Weights of a small transformer language model.
Training: a variant of Muon for these matrices, 115M tokens, 7001 steps.
MLP neurons of a small language model. Each row is named by its layer, matrix (up: input weights) and neuron, and shows model dimensions 96-191. Each number is 50 + 15 x the weight over its row's rms, rounded and kept within 0 to 99.
After each neuron's rows, "fires on" lists the tokens most often at its 100 highest values on Wikipedia text that the model never trained on.

L6.up703:50 49 25 57 49 56 31 72 43 53 63 41 34 46 42 62 73 69 57 35 48 93 37 31 39 42 60 46 44 31 47 32 64 58 99 40 57 60 40 77 70 45 28 34 59 29 69 65 40 39 80 51 59 26 45 56 52 16 46 55 42 76 34 54 35 54 42 36 49 35 76 50 54 51 49 67 49 69 19 38 61 45 61 33 95 54 54 42 66 55 64 54 58 55 37 60
fires on: " an", " \"", " ex", " to", " in", " An"

L6.up178:29 34 39 57 67 29 59 65 50 43 53 37 54 33 98 51 45 13 52 66 26 37 42 36 62 50 48 52 79 90 63 29 28 57 53 38 59 79 49 62 57 50 35 55 48 63 52 49 45 39 52 58 38 60 46 62 50 21 54 30 63 60 33 62 42 58 50 53 26 21 51 52 48 61 61 66 41 60 39 29 67 36 56 39 77 49 67 43 36 36 61 31 63 64 24 61
fires on: "\n", "°", " of", "′", ":", ")"

L4.up284:68 50 64 32 30 34 69 46 63 75 47 44 50 74 43 32 53 38 61 43 57 56 45 50 79 53 45 51 44 23 53 56 39 52 35 36 72 35 47 54 27 15 68 50 42 24 39 46 69 67 43 69 49 29 33 41 17 41 53 43 69 34 59 67 66 66 51 38 44 59 39 63 21 64 70 81 66 52 54 32 58 52 52 66 50 55 61 80 32 60 61 51 57 51 84 47
fires on: "1", "0", "5", "s", "–", "'"

L4.up153:52 42 56 58 47 28 50 67 65 19 48 44 34 90 43 45 71 37 58 61 38 39 54 54 69 61 61 39 47 52 35 36 28 41 49 58 58 32 80 42 63 35 30 70 51 30 35 79 38 60 56 33 67 68 78 50 48 68 47 80 48 69 37 42 70 53 46 65 51 46 54 54 47 30 68 42 55 40 57 47 57 13 49 41 61 63 44 73 42 64 20 35 70 23 50 52
fires on: "s", "act"

L4.up399:76 47 14 40 60 57 78 27 42 40 47 28 45 80 49 36 41 40 66 54 56 49 42 60 52 65 34 36 66 71 70 42 36 32 62 60 46 48 63 77 62 34 36 55 51 43 48 69 37 34 60 33 25 64 76 73 68 52 71 70 55 65 43 63 56 52 56 55 48 45 31 51 51 43 62 59 55 67 41 46 60 57 42 79 42 33 49 37 35 62 34 34 61 41 63 28
fires on: "s", "'", "st", "n", "nd"

L4.up730:42 51 53 28 47 30 33 40 55 49 66 63 62 50 40 55 40 42 29 59 41 24 58 68 32 38 38 57 64 68 41 50 74 50 61 39 53 45 58 76 42 42 35 39 57 42 24 55 71 30 50 60 37 39 28 75 45 64 38 91 56 51 76 72 56 53 55 70 44 73 41 50 56 53 45 48 30 61 59 44 67 26 41 50 45 49 40 68 32 44 20 36 47 24 23 66
fires on: "s", "-", "c", "d", "r", "a"

L4.up387:30 64 55 44 31 68 73 56 48 28 44 48 73 66 40 32 05 58 41 62 52 08 41 21 62 32 67 56 58 99 43 48 97 70 27 63 68 51 42 50 53 36 53 36 55 35 24 62 62 58 17 25 40 71 47 41 50 47 13 59 61 41 48 44 40 50 53 58 46 56 69 43 53 55 70 67 68 64 37 69 62 53 40 47 58 80 58 35 57 46 67 36 39 50 38 34
fires on: " the", "s", "er", "ed", "'"

L6.up166:61 56 43 36 43 41 40 60 59 43 50 44 63 36 25 52 70 51 56 35 72 68 46 47 47 51 57 49 54 52 55 46 40 39 67 63 44 70 63 79 79 62 36 31 24 70 48 65 33 33 64 66 56 38 54 37 47 61 57 44 68 46 57 50 34 28 59 28 46 45 57 52 18 45 28 28 45 52 43 42 75 59 29 29 76 39 39 50 75 75 49 79 26 66 46 64
fires on: " to", "ing", " in", "s", "ed"

L4.up535:62 52 42 69 53 47 57 50 50 72 58 48 49 68 52 46 55 28 66 70 76 34 49 45 20 28 56 69 55 48 51 59 62 52 39 25 61 67 66 43 10 67 58 40 61 38 55 51 46 38 47 35 53 66 09 44 33 35 65 71 40 67 51 38 58 49 53 34 72 68 41 40 55 37 66 59 41 48 72 36 48 43 70 81 47 64 66 40 19 59 73 44 54 57 61 39
fires on: "==", " ", " =="

L4.up576:47 47 52 55 42 52 59 59 52 84 37 45 50 94 58 52 54 40 49 30 53 29 51 29 42 68 62 52 72 59 67 70 33 38 44 22 24 35 62 49 34 62 65 66 33 49 27 35 58 58 18 43 49 32 41 46 48 31 42 57 62 38 59 57 51 34 60 36 29 84 36 46 66 29 41 68 55 41 50 71 78 40 66 39 57 60 42 65 36 33 46 29 57 44 24 49
fires on: "===", " $", "====", " |", "vol"

L4.up218:75 52 22 65 82 76 63 57 44 32 52 51 52 33 27 38 14 55 35 56 74 80 61 28 54 73 64 56 37 40 47 28 48 35 37 51 72 41 36 57 61 76 20 49 36 47 42 90 25 52 87 55 38 52 70 61 53 38 49 60 47 60 29 48 41 60 66 38 50 49 35 45 37 72 66 32 74 43 49 51 58 48 55 34 77 44 58 62 53 49 61 77 29 43 31 46
fires on: "\n", " \""

L4.up710:25 35 67 38 57 30 55 58 77 54 29 41 43 39 56 58 66 49 55 64 23 47 63 59 64 80 42 49 54 49 69 62 66 34 53 65 43 41 29 40 43 46 19 69 48 71 84 58 29 46 53 78 43 54 45 57 52 61 41 43 42 29 52 63 51 41 38 36 51 68 79 67 36 64 57 76 37 56 48 59 46 54 66 36 51 55 36 54 60 30 48 59 54 59 37 51
fires on: "N", " in", "E", "3", "e", " &"

L6.up675:44 45 30 18 50 32 38 42 44 49 58 75 24 36 86 60 48 41 40 68 36 38 37 60 58 38 81 50 49 78 76 50 53 42 63 40 53 34 60 68 21 49 62 40 48 21 38 60 66 86 33 49 53 56 59 75 32 58 70 58 45 56 44 49 43 57 63 63 70 37 52 33 43 52 56 20 59 33 50 50 64 77 21 47 59 34 66 28 80 37 32 60 34 44 71 42
fires on: "s", "5", "8", "4", "1", "th"

L4.up491:45 59 58 47 86 30 47 39 50 53 25 35 34 37 63 68 54 40 50 46 40 74 44 35 55 40 24 19 69 45 69 51 73 46 27 22 31 59 69 78 56 40 56 64 09 59 59 58 32 65 47 51 66 62 57 49 43 89 52 42 58 72 69 56 38 52 56 68 50 67 57 49 47 56 42 65 27 46 47 41 46 55 44 59 58 46 43 59 47 51 25 49 39 85 66 40
fires on: "==", " |", "3", " ==", " m"

L4.up717:60 47 67 41 59 65 42 24 51 40 32 61 61 32 43 52 26 28 50 65 71 37 64 57 79 48 34 40 61 37 59 91 67 46 43 55 65 83 63 54 36 39 49 36 27 67 50 40 38 43 79 15 35 51 52 35 21 52 58 51 50 49 42 53 49 69 35 30 31 25 56 27 52 57 65 61 88 50 62 91 55 54 39 32 46 46 61 52 65 51 38 43 50 46 38 47
fires on: " the", " and", "–", "0", " to"

L6.up634:52 47 43 58 66 66 43 47 40 34 65 38 49 63 62 60 34 50 52 61 26 54 64 31 34 49 33 41 65 65 31 64 44 41 59 70 38 56 56 48 42 54 60 55 45 45 59 75 88 25 40 54 71 43 46 35 67 18 52 64 46 47 49 85 58 53 25 42 68 64 56 60 34 78 38 61 49 38 41 40 39 35 41 80 55 55 93 36 66 15 66 50 58 43 46 48
fires on: " "

L6.up65:73 38 60 55 58 64 55 47 37 30 44 51 60 63 43 51 58 39 38 65 63 43 25 58 33 69 69 44 38 43 27 67 54 62 68 43 45 63 52 51 31 43 17 26 47 72 59 34 60 59 48 44 58 34 56 75 43 42 44 58 38 72 45 27 66 49 85 55 39 61 23 57 35 77 52 19 34 57 38 57 54 32 53 37 41 82 34 47 37 49 45 41 19 68 78 32
fires on: ",", " of", "On"

L4.up516:42 68 65 64 72 36 40 56 57 54 41 56 70 63 25 21 49 40 49 44 47 49 64 53 60 90 16 34 63 57 57 75 45 62 46 59 57 51 36 46 53 28 36 72 31 54 50 62 65 50 60 43 38 60 84 58 63 37 41 43 41 52 59 59 33 44 55 46 24 40 34 22 59 54 60 54 55 46 58 35 50 59 56 19 45 32 74 63 55 54 48 04 58 48 35 74
fires on: " and", "0", "6", "5", "2", "3"

L6.up84:55 58 35 61 76 47 48 47 74 47 49 50 34 50 38 40 53 26 45 61 46 57 57 53 35 80 40 24 47 64 48 54 58 51 58 77 24 26 46 62 41 34 41 50 50 61 42 39 29 38 46 54 54 52 56 68 39 74 44 50 38 79 42 43 48 57 49 47 60 47 50 51 45 43 32 95 58 34 54 53 69 35 60 62 64 43 99 46 29 63 29 51 38 51 57 58
fires on: " ==", "==", ".", "\""

L6.up501:55 57 57 69 61 42 68 44 67 50 63 42 60 64 77 62 47 48 60 43 42 30 33 69 81 67 61 46 33 37 34 66 24 69 90 48 57 79 53 51 73 33 58 55 41 45 29 50 61 46 50 47 45 39 41 35 58 40 62 45 28 28 53 58 36 38 22 71 59 99 52 44 48 48 76 45 41 38 40 51 54 42 62 41 77 27 23 54 52 35 24 24 61 77 30 64
fires on: ".", "9", "8", " final", "1", ":"

L6.up144:43 52 57 48 73 75 50 54 49 66 27 81 64 74 37 15 43 53 64 78 45 48 63 42 27 46 29 28 68 58 61 52 41 44 59 48 56 49 51 48 78 31 54 52 55 56 37 59 48 25 54 32 56 52 47 53 53 35 60 26 37 52 43 69 63 53 31 66 78 62 54 58 60 34 38 51 49 41 28 62 68 34 35 43 52 35 64 35 43 33 57 48 68 49 31 40
fires on: " ", ".", " un", " the"

L6.up93:62 72 51 62 37 72 30 41 39 41 45 33 46 64 54 60 23 21 66 43 42 43 65 23 41 61 36 46 53 56 37 57 43 25 56 66 42 29 53 46 65 46 56 65 38 44 72 64 37 43 68 57 52 37 50 37 44 57 39 61 43 57 44 06 59 61 76 85 43 76 33 91 49 37 34 72 61 74 64 46 56 49 36 19 37 29 48 50 39 61 58 42 34 46 45 56
fires on: " ", "S", " Z", "-", "1", " \""

L4.up574:49 33 56 47 48 60 72 37 77 30 45 44 84 49 88 50 42 20 57 45 58 52 58 67 57 42 72 71 51 44 53 35 47 50 42 59 69 58 49 53 65 54 37 55 41 74 19 54 67 55 28 50 79 52 75 39 54 40 38 41 32 28 58 38 33 50 39 42 44 57 50 40 47 41 69 40 31 37 70 37 28 48 66 38 83 55 49 40 59 61 63 46 41 35 50 57
fires on: " |", "1", "6", "8", "ñ"

L6.up687:60 49 64 45 58 59 53 68 62 59 65 35 23 81 63 40 52 54 56 77 81 42 47 67 57 51 52 47 49 76 46 35 51 54 48 62 79 53 44 60 43 30 46 33 55 47 34 90 68 69 55 43 55 55 63 41 35 65 77 53 32 28 53 68 42 66 59 31 71 23 35 50 40 60 46 44 56 36 48 40 64 51 48 51 80 35 26 14 46 65 40 34 17 66 32 38
fires on: "1", "2", ".", "3", "4", "6"

L4.up270:51 46 39 58 60 53 32 32 62 48 49 35 54 41 31 23 51 39 49 65 44 39 67 20 58 53 32 46 60 60 72 35 47 20 20 45 33 61 43 41 45 55 21 59 52 80 42 41 48 21 58 52 81 54 41 70 66 16 52 37 51 53 28 47 58 54 49 42 50 44 67 54 44 65 19 64 40 53 61 36 51 46 63 73 66 51 54 34 28 28 62 45 66 41 23 76
fires on: " ", " in", " by"

L4.up2:73 67 58 71 40 44 63 68 32 49 64 45 38 59 43 25 46 32 39 70 64 31 53 34 56 40 43 57 54 51 56 45 35 35 33 25 28 33 68 38 32 55 36 63 43 46 37 71 31 65 58 35 44 55 71 57 50 30 87 58 42 47 80 40 41 61 44 58 66 66 41 68 30 46 42 70 67 11 55 38 56 51 45 23 47 68 56 45 44 59 44 37 65 68 41 38
fires on: "1", "s", "2", "ing"

L4.up163:49 45 55 47 57 55 69 47 37 26 48 51 43 69 43 59 48 54 55 72 40 46 69 64 53 30 50 49 38 39 50 35 43 31 82 34 20 43 72 30 82 58 44 47 52 97 67 59 42 56 53 46 57 33 36 58 46 56 61 48 26 36 24 61 58 69 47 58 56 45 31 51 72 52 15 67 54 50 27 24 40 43 54 27 49 53 51 20 67 59 35 61 53 47 40 19
fires on: " |", ":", "E", ".", " of", "3"

L6.up30:73 60 59 43 48 64 74 59 31 25 59 38 54 47 39 47 24 43 25 59 53 41 19 67 64 40 46 80 43 57 48 21 49 59 74 44 64 77 53 25 46 49 15 57 50 59 69 60 55 63 42 42 41 47 43 42 69 46 23 34 49 65 38 64 54 50 69 63 60 26 19 55 50 63 41 45 46 54 44 64 81 46 41 75 47 60 54 39 44 20 61 31 28 37 26 63
fires on: "s", "9", "8", "6"

L4.up281:57 31 41 37 56 69 67 06 64 56 39 43 66 61 53 30 35 49 70 46 40 36 40 56 53 28 51 40 46 56 65 25 78 57 39 52 36 45 44 50 49 40 62 40 58 70 39 60 36 84 32 67 47 40 50 47 29 41 74 33 68 57 31 64 48 47 66 34 22 66 51 52 20 58 42 36 52 43 67 32 44 32 47 48 60 40 34 31 49 26 46 56 23 76 35 54
fires on: "s", " |", "se", "ir", "3"

L4.up203:47 35 62 54 47 11 66 66 78 28 35 41 51 32 54 40 55 53 47 56 49 34 40 20 27 49 53 60 43 36 31 58 58 51 70 58 48 44 45 61 58 58 61 64 35 65 41 81 31 55 63 89 65 49 64 61 00 56 29 33 57 57 51 33 55 22 49 20 57 60 57 48 50 48 41 44 43 56 56 65 76 50 65 59 39 47 33 17 56 44 36 52 42 60 69 27
fires on: ".", "N", "A", "W", "in", "e"

L6.up593:59 32 59 44 42 58 43 62 34 38 59 68 73 22 18 50 59 31 62 20 26 34 83 53 56 68 49 39 48 48 32 37 55 62 33 32 60 72 63 61 33 34 45 33 68 65 52 59 52 32 52 56 61 43 41 42 73 48 46 51 41 83 40 55 72 48 63 64 32 36 57 52 59 41 26 55 36 46 64 60 41 54 62 30 45 46 46 68 57 51 48 58 35 30 42 70
fires on: " G", "G", "P", " ", "it"

L6.up326:53 67 46 66 62 41 50 44 51 66 50 52 23 49 55 48 56 59 35 54 25 35 66 44 33 50 47 52 16 66 40 70 79 52 54 40 32 50 39 39 33 47 58 56 63 40 52 68 56 54 33 40 40 45 38 68 15 77 42 75 65 72 39 48 71 57 54 36 53 45 45 52 51 53 66 75 85 44 60 51 81 33 63 46 39 49 60 34 31 73 73 47 57 58 54 71
fires on: "==", ")", " who", ",", " he"

L6.up10:52 88 72 30 47 58 33 42 17 58 37 24 62 56 39 51 36 34 28 79 37 54 39 39 64 56 20 36 67 36 56 26 35 49 46 41 43 38 56 50 52 67 41 56 49 67 71 55 57 39 58 36 75 36 76 59 44 49 43 58 64 49 61 31 53 43 46 44 44 68 52 79 33 50 14 68 64 59 62 57 46 46 42 68 38 52 53 73 34 23 87 47 64 50 39 67
fires on: " ", "1", "-", "re", " be"

L6.up451:52 50 48 40 49 43 36 28 39 72 58 30 53 34 57 36 50 41 59 34 59 48 58 36 37 76 71 30 32 42 46 50 71 58 72 61 59 70 60 46 42 33 37 15 71 78 63 49 52 76 51 56 41 49 58 63 56 40 52 47 54 75 27 46 34 33 54 33 51 51 26 36 28 70 55 51 61 41 51 56 48 51 33 37 59 42 38 59 70 58 42 50 47 39 78 51
fires on: ","

L4.up650:66 29 50 61 48 38 58 54 48 55 45 43 61 49 42 74 48 47 56 98 50 36 65 73 44 58 49 45 46 46 24 30 59 46 41 40 56 33 37 52 65 35 57 65 42 30 48 75 16 62 40 27 51 74 54 47 74 59 47 68 34 57 61 49 47 57 40 62 31 47 22 74 65 65 35 71 74 59 56 53 62 42 31 58 43 71 35 48 25 81 36 43 66 58 28 54
fires on: "s", "/", " to", " (", ".", "ár"

L6.up412:30 55 52 45 37 74 23 24 60 21 55 45 51 36 70 74 55 48 42 43 60 41 65 50 62 40 59 47 25 59 35 71 38 28 61 56 18 47 58 15 46 38 65 38 30 70 46 58 43 62 50 43 48 50 58 41 70 26 42 73 54 75 52 13 29 61 27 60 74 78 34 64 51 40 39 47 42 67 54 54 87 55 52 48 40 49 49 32 37 48 50 53 21 27 47 36
fires on: " ", "1", "Croatia", " (", " States"

L6.up163:40 50 82 62 70 46 49 78 45 52 65 67 73 63 89 60 42 60 41 35 34 26 34 65 41 59 53 48 34 57 68 42 77 51 63 37 57 31 44 48 12 29 73 30 74 39 51 83 55 69 34 16 46 50 35 57 55 45 62 62 49 71 55 31 44 55 62 34 39 33 63 49 51 38 64 61 59 28 48 50 56 46 13 65 51 67 69 49 33 63 37 90 51 50 62 51
fires on: "1", "7", "4"

L6.up82:80 51 56 50 63 48 65 33 59 65 54 34 46 82 32 36 14 42 50 61 57 41 32 33 47 72 64 40 61 72 43 63 72 49 61 61 41 80 37 33 60 49 36 48 32 42 54 37 49 28 61 57 46 80 39 45 71 55 90 51 55 27 43 51 57 42 60 74 42 64 69 56 61 41 53 45 62 52 41 41 67 80 61 50 62 49 50 50 48 40 24 50 43 67 42 40
fires on: "th", " the", " that", " this", "st", " each"

L6.up753:52 62 61 20 53 38 32 56 38 56 27 44 34 59 34 79 50 41 56 46 19 32 73 40 53 43 58 50 35 53 54 57 73 40 51 50 50 31 38 21 49 53 51 73 55 29 53 76 40 72 28 68 69 85 42 50 43 24 52 69 28 55 54 69 55 59 38 69 49 53 31 61 23 43 59 35 68 64 52 73 75 45 60 46 41 60 31 73 43 58 81 53 43 28 47 54
fires on: " Po", "s", "phy", "–"

L6.up423:58 65 26 38 85 52 80 40 37 60 40 36 55 29 56 51 18 75 42 64 34 59 49 63 18 09 48 62 31 96 84 25 36 82 60 27 45 54 59 20 55 33 25 56 62 38 58 71 48 76 51 54 48 66 82 58 52 40 62 37 70 45 63 47 55 51 51 51 60 53 43 58 67 65 43 46 55 49 65 50 41 40 36 55 50 63 67 33 47 49 60 33 59 25 34 31
fires on: " the", " an", "9", "1", " ", ","

L4.up240:25 60 56 29 79 77 34 32 62 22 67 41 77 20 49 45 50 60 41 55 49 27 78 23 33 58 39 47 21 73 43 57 60 71 57 39 54 44 72 59 82 54 41 55 47 58 61 33 38 38 53 51 37 43 62 75 52 66 55 58 53 40 44 56 67 27 62 57 38 55 46 27 55 60 58 51 57 59 47 70 44 64 41 44 32 66 58 68 62 33 58 48 47 38 85 22
fires on: "\n", ",", "os", " and", "C"

L6.up324:57 51 51 65 58 55 45 43 28 34 70 58 51 49 40 47 74 65 23 43 37 27 71 67 07 61 28 46 42 66 47 54 43 51 54 58 46 55 59 74 50 42 49 16 51 65 68 66 61 92 45 37 40 63 70 68 70 44 28 64 60 59 49 43 55 35 46 75 51 19 70 50 47 40 41 52 61 58 62 47 55 55 72 51 44 75 44 46 32 62 52 81 57 52 49 54
fires on: " \"", " (", " de", " Che", " ", " G"

L4.up428:63 36 51 46 52 62 75 68 31 32 44 65 60 20 29 43 64 47 36 50 51 29 38 53 44 30 36 76 47 59 37 48 54 31 33 19 18 43 69 19 36 48 37 60 61 64 40 66 24 63 31 53 75 59 53 46 50 35 69 63 49 72 53 67 35 47 49 42 55 41 31 70 65 64 43 40 58 61 60 58 55 29 60 41 77 74 43 22 57 72 59 47 34 47 55 09
fires on: " |", ":"

L6.up713:29 49 44 50 55 24 30 20 19 32 47 38 43 49 60 40 73 67 61 29 57 41 41 61 35 62 46 66 28 55 44 56 49 69 50 14 59 49 59 16 58 48 08 48 58 58 52 40 29 69 33 41 54 56 47 57 62 36 59 42 49 63 61 46 71 32 75 52 52 83 40 32 54 70 36 47 78 54 71 42 34 41 29 35 65 34 41 72 56 55 48 32 44 52 62 00
fires on: ","

L6.up478:58 11 47 72 53 80 42 39 44 41 35 44 38 31 53 72 72 35 61 46 61 27 41 46 37 65 48 46 52 57 40 54 30 45 48 15 63 44 76 58 57 51 46 48 57 69 31 53 45 47 58 63 39 67 58 44 44 61 81 27 47 52 39 51 35 31 77 33 46 36 53 34 33 45 37 66 77 33 64 42 59 49 42 37 51 54 41 29 62 37 40 45 28 54 52 31
fires on: " Al", "2", "al", " Abdul", "Al", "el"

L6.up294:58 41 51 54 77 71 76 30 73 47 54 68 56 78 59 63 62 23 43 70 49 62 78 32 62 33 52 45 26 40 53 74 65 59 50 59 83 37 68 29 84 42 55 26 55 78 56 49 58 65 59 48 54 65 39 71 53 44 54 34 37 50 26 55 51 48 34 49 52 61 31 70 22 56 60 57 58 49 43 54 30 48 54 30 37 59 41 18 49 14 20 48 47 45 41 47
fires on: "s", " under", "em", "se", "."

L4.up159:60 33 40 35 73 34 59 42 52 42 41 69 44 58 54 57 28 73 22 51 33 45 51 54 41 56 50 46 60 78 50 54 40 65 61 47 37 45 42 70 58 72 25 67 62 34 58 65 56 46 55 40 21 49 38 72 53 50 56 47 40 66 60 53 23 58 47 80 34 35 64 45 58 60 56 28 61 42 84 55 49 62 60 49 76 65 44 37 34 52 27 23 48 23 30 67
fires on: "\n", ")"

L6.up319:39 52 58 37 54 42 13 57 31 23 54 34 84 48 27 93 63 39 63 27 36 61 61 58 35 64 43 45 83 70 36 47 60 58 48 46 72 73 60 34 26 60 55 50 36 34 53 74 58 41 59 40 61 51 31 69 00 11 13 70 39 61 50 56 47 26 59 43 33 63 38 72 39 34 44 54 68 56 40 69 20 56 44 76 54 54 35 62 43 65 41 41 38 44 72 66
fires on: " of", "9", " and", "H", "ri", "on"

L4.up221:50 62 31 60 50 53 40 16 79 28 30 57 48 43 66 41 47 52 62 56 55 61 70 52 65 55 57 16 75 59 56 54 49 40 73 59 55 60 36 57 53 12 62 48 50 39 55 43 58 63 25 45 33 64 57 46 72 53 34 29 44 21 50 57 88 44 19 20 60 57 49 41 23 40 56 64 72 56 63 42 77 74 41 50 32 48 40 73 65 50 52 49 50 37 74 49
fires on: "1", "2", "0", "ou"

L4.up272:60 52 65 39 50 46 74 35 55 32 46 59 57 50 46 24 53 59 42 44 39 44 52 71 77 37 52 68 46 48 33 65 29 48 67 38 56 62 52 64 24 51 49 63 42 80 61 64 48 58 28 58 63 15 38 62 55 74 29 21 58 55 37 28 79 44 63 51 51 50 33 72 60 47 61 58 90 35 48 73 24 43 41 57 64 80 42 52 45 44 51 48 41 27 36 27
fires on: "9", "8", "5"

L6.up731:34 45 43 47 31 53 64 59 45 61 46 17 73 42 52 62 62 56 61 52 78 39 63 49 46 59 35 64 42 36 56 67 62 42 50 38 42 73 40 38 70 27 62 70 65 51 67 50 80 42 63 49 59 12 50 57 29 49 56 28 37 40 49 63 52 55 53 31 53 44 59 47 44 58 77 58 56 91 51 50 72 39 54 32 23 64 44 50 51 57 48 19 61 56 30 31
fires on: ",", "2", " or", " and", " such"

L4.up538:69 34 51 36 36 68 73 43 31 52 59 68 65 91 40 20 35 45 60 51 19 39 71 32 73 61 62 55 81 48 36 70 74 55 30 26 60 57 38 51 65 54 61 57 46 30 29 47 55 32 57 65 54 45 65 64 38 64 62 62 50 45 45 55 42 37 34 44 66 63 32 37 43 55 54 85 47 47 39 50 66 41 64 33 49 57 65 20 55 47 30 41 74 69 40 45
fires on: "'", " the", ".", "th", "y"

L6.up122:44 49 39 23 70 62 47 63 55 26 61 43 50 45 29 51 67 60 46 30 40 34 48 78 51 57 50 48 84 50 50 56 78 34 41 67 34 64 55 39 59 37 66 28 43 72 30 47 46 60 61 51 69 41 56 75 26 59 40 62 47 62 37 38 54 31 73 53 36 39 35 60 36 67 30 44 63 60 39 47 43 27 33 47 69 53 33 71 57 53 36 23 45 48 61 42
fires on: " of", "8", "1", "6", "5", "9"

L6.up114:67 46 41 57 59 46 50 61 57 33 62 46 67 40 29 45 55 64 77 35 73 54 74 54 77 57 41 44 45 50 55 66 37 32 58 38 65 71 20 49 60 67 46 54 63 48 55 53 28 77 83 28 45 41 50 63 41 60 51 45 52 56 41 60 52 47 60 62 46 36 51 16 45 65 63 51 75 72 55 41 72 43 65 52 36 83 46 50 30 44 56 32 27 60 65 46
fires on: " and", ",", "\n", ")"

L4.up556:44 56 36 30 53 50 63 36 56 45 51 43 55 56 50 51 32 44 58 69 31 43 74 71 47 60 19 59 41 38 38 61 52 46 84 45 61 35 60 99 45 52 37 45 43 67 39 55 45 22 16 32 46 50 51 45 54 48 48 82 67 52 45 48 44 45 38 39 66 32 59 38 46 62 51 50 64 48 71 47 49 58 21 64 69 35 61 55 55 46 57 45 46 30 45 65
fires on: "en", " an", "s", "et", "d", "fri"

L4.up736:48 46 64 31 45 65 51 43 52 51 77 26 62 30 19 66 49 45 75 44 54 44 20 39 58 36 35 59 66 68 23 24 60 27 44 62 59 18 73 54 48 41 35 26 51 49 45 59 64 65 44 73 73 57 57 67 61 44 81 49 70 43 32 63 59 34 51 67 51 59 70 63 76 60 29 51 46 76 66 39 52 27 48 29 45 45 46 31 56 63 58 61 45 11 58 46
fires on: ".", " |"

L6.up668:53 14 35 62 59 36 74 58 68 41 43 09 52 78 60 48 80 67 28 61 41 44 53 54 34 77 79 39 60 59 47 64 69 45 45 53 45 64 72 39 32 38 34 60 69 43 72 69 35 33 19 51 75 75 38 75 49 35 57 49 37 49 50 66 53 51 50 24 31 45 66 32 55 53 66 34 53 49 29 42 56 39 50 31 48 59 52 55 56 40 46 46 49 62 66 87
fires on: "'", " to", "0", "s", " in"

L6.up3:72 43 67 31 58 50 37 39 25 71 42 60 41 53 26 14 73 41 46 31 47 74 55 18 45 58 47 51 73 55 80 26 43 38 63 54 41 81 50 26 49 46 51 55 26 52 81 68 62 32 72 38 42 55 38 65 50 36 40 48 71 55 51 35 31 75 52 36 43 61 48 71 44 53 53 52 47 73 32 72 54 27 28 56 57 61 58 53 28 29 53 51 64 64 46 42
fires on: " in", " under", " of"

L4.up292:56 69 43 41 71 62 54 40 52 54 34 33 64 38 41 85 75 51 58 32 68 56 63 32 68 75 68 31 59 39 34 64 33 22 64 46 27 45 58 55 70 74 65 80 43 47 31 62 12 27 67 46 56 45 58 26 38 64 66 32 37 45 45 49 31 71 63 39 58 40 63 55 32 76 76 59 77 40 66 17 65 56 35 57 67 83 64 58 44 54 54 50 52 40 39 66
fires on: " \"", "\n", " for", " “", " Year"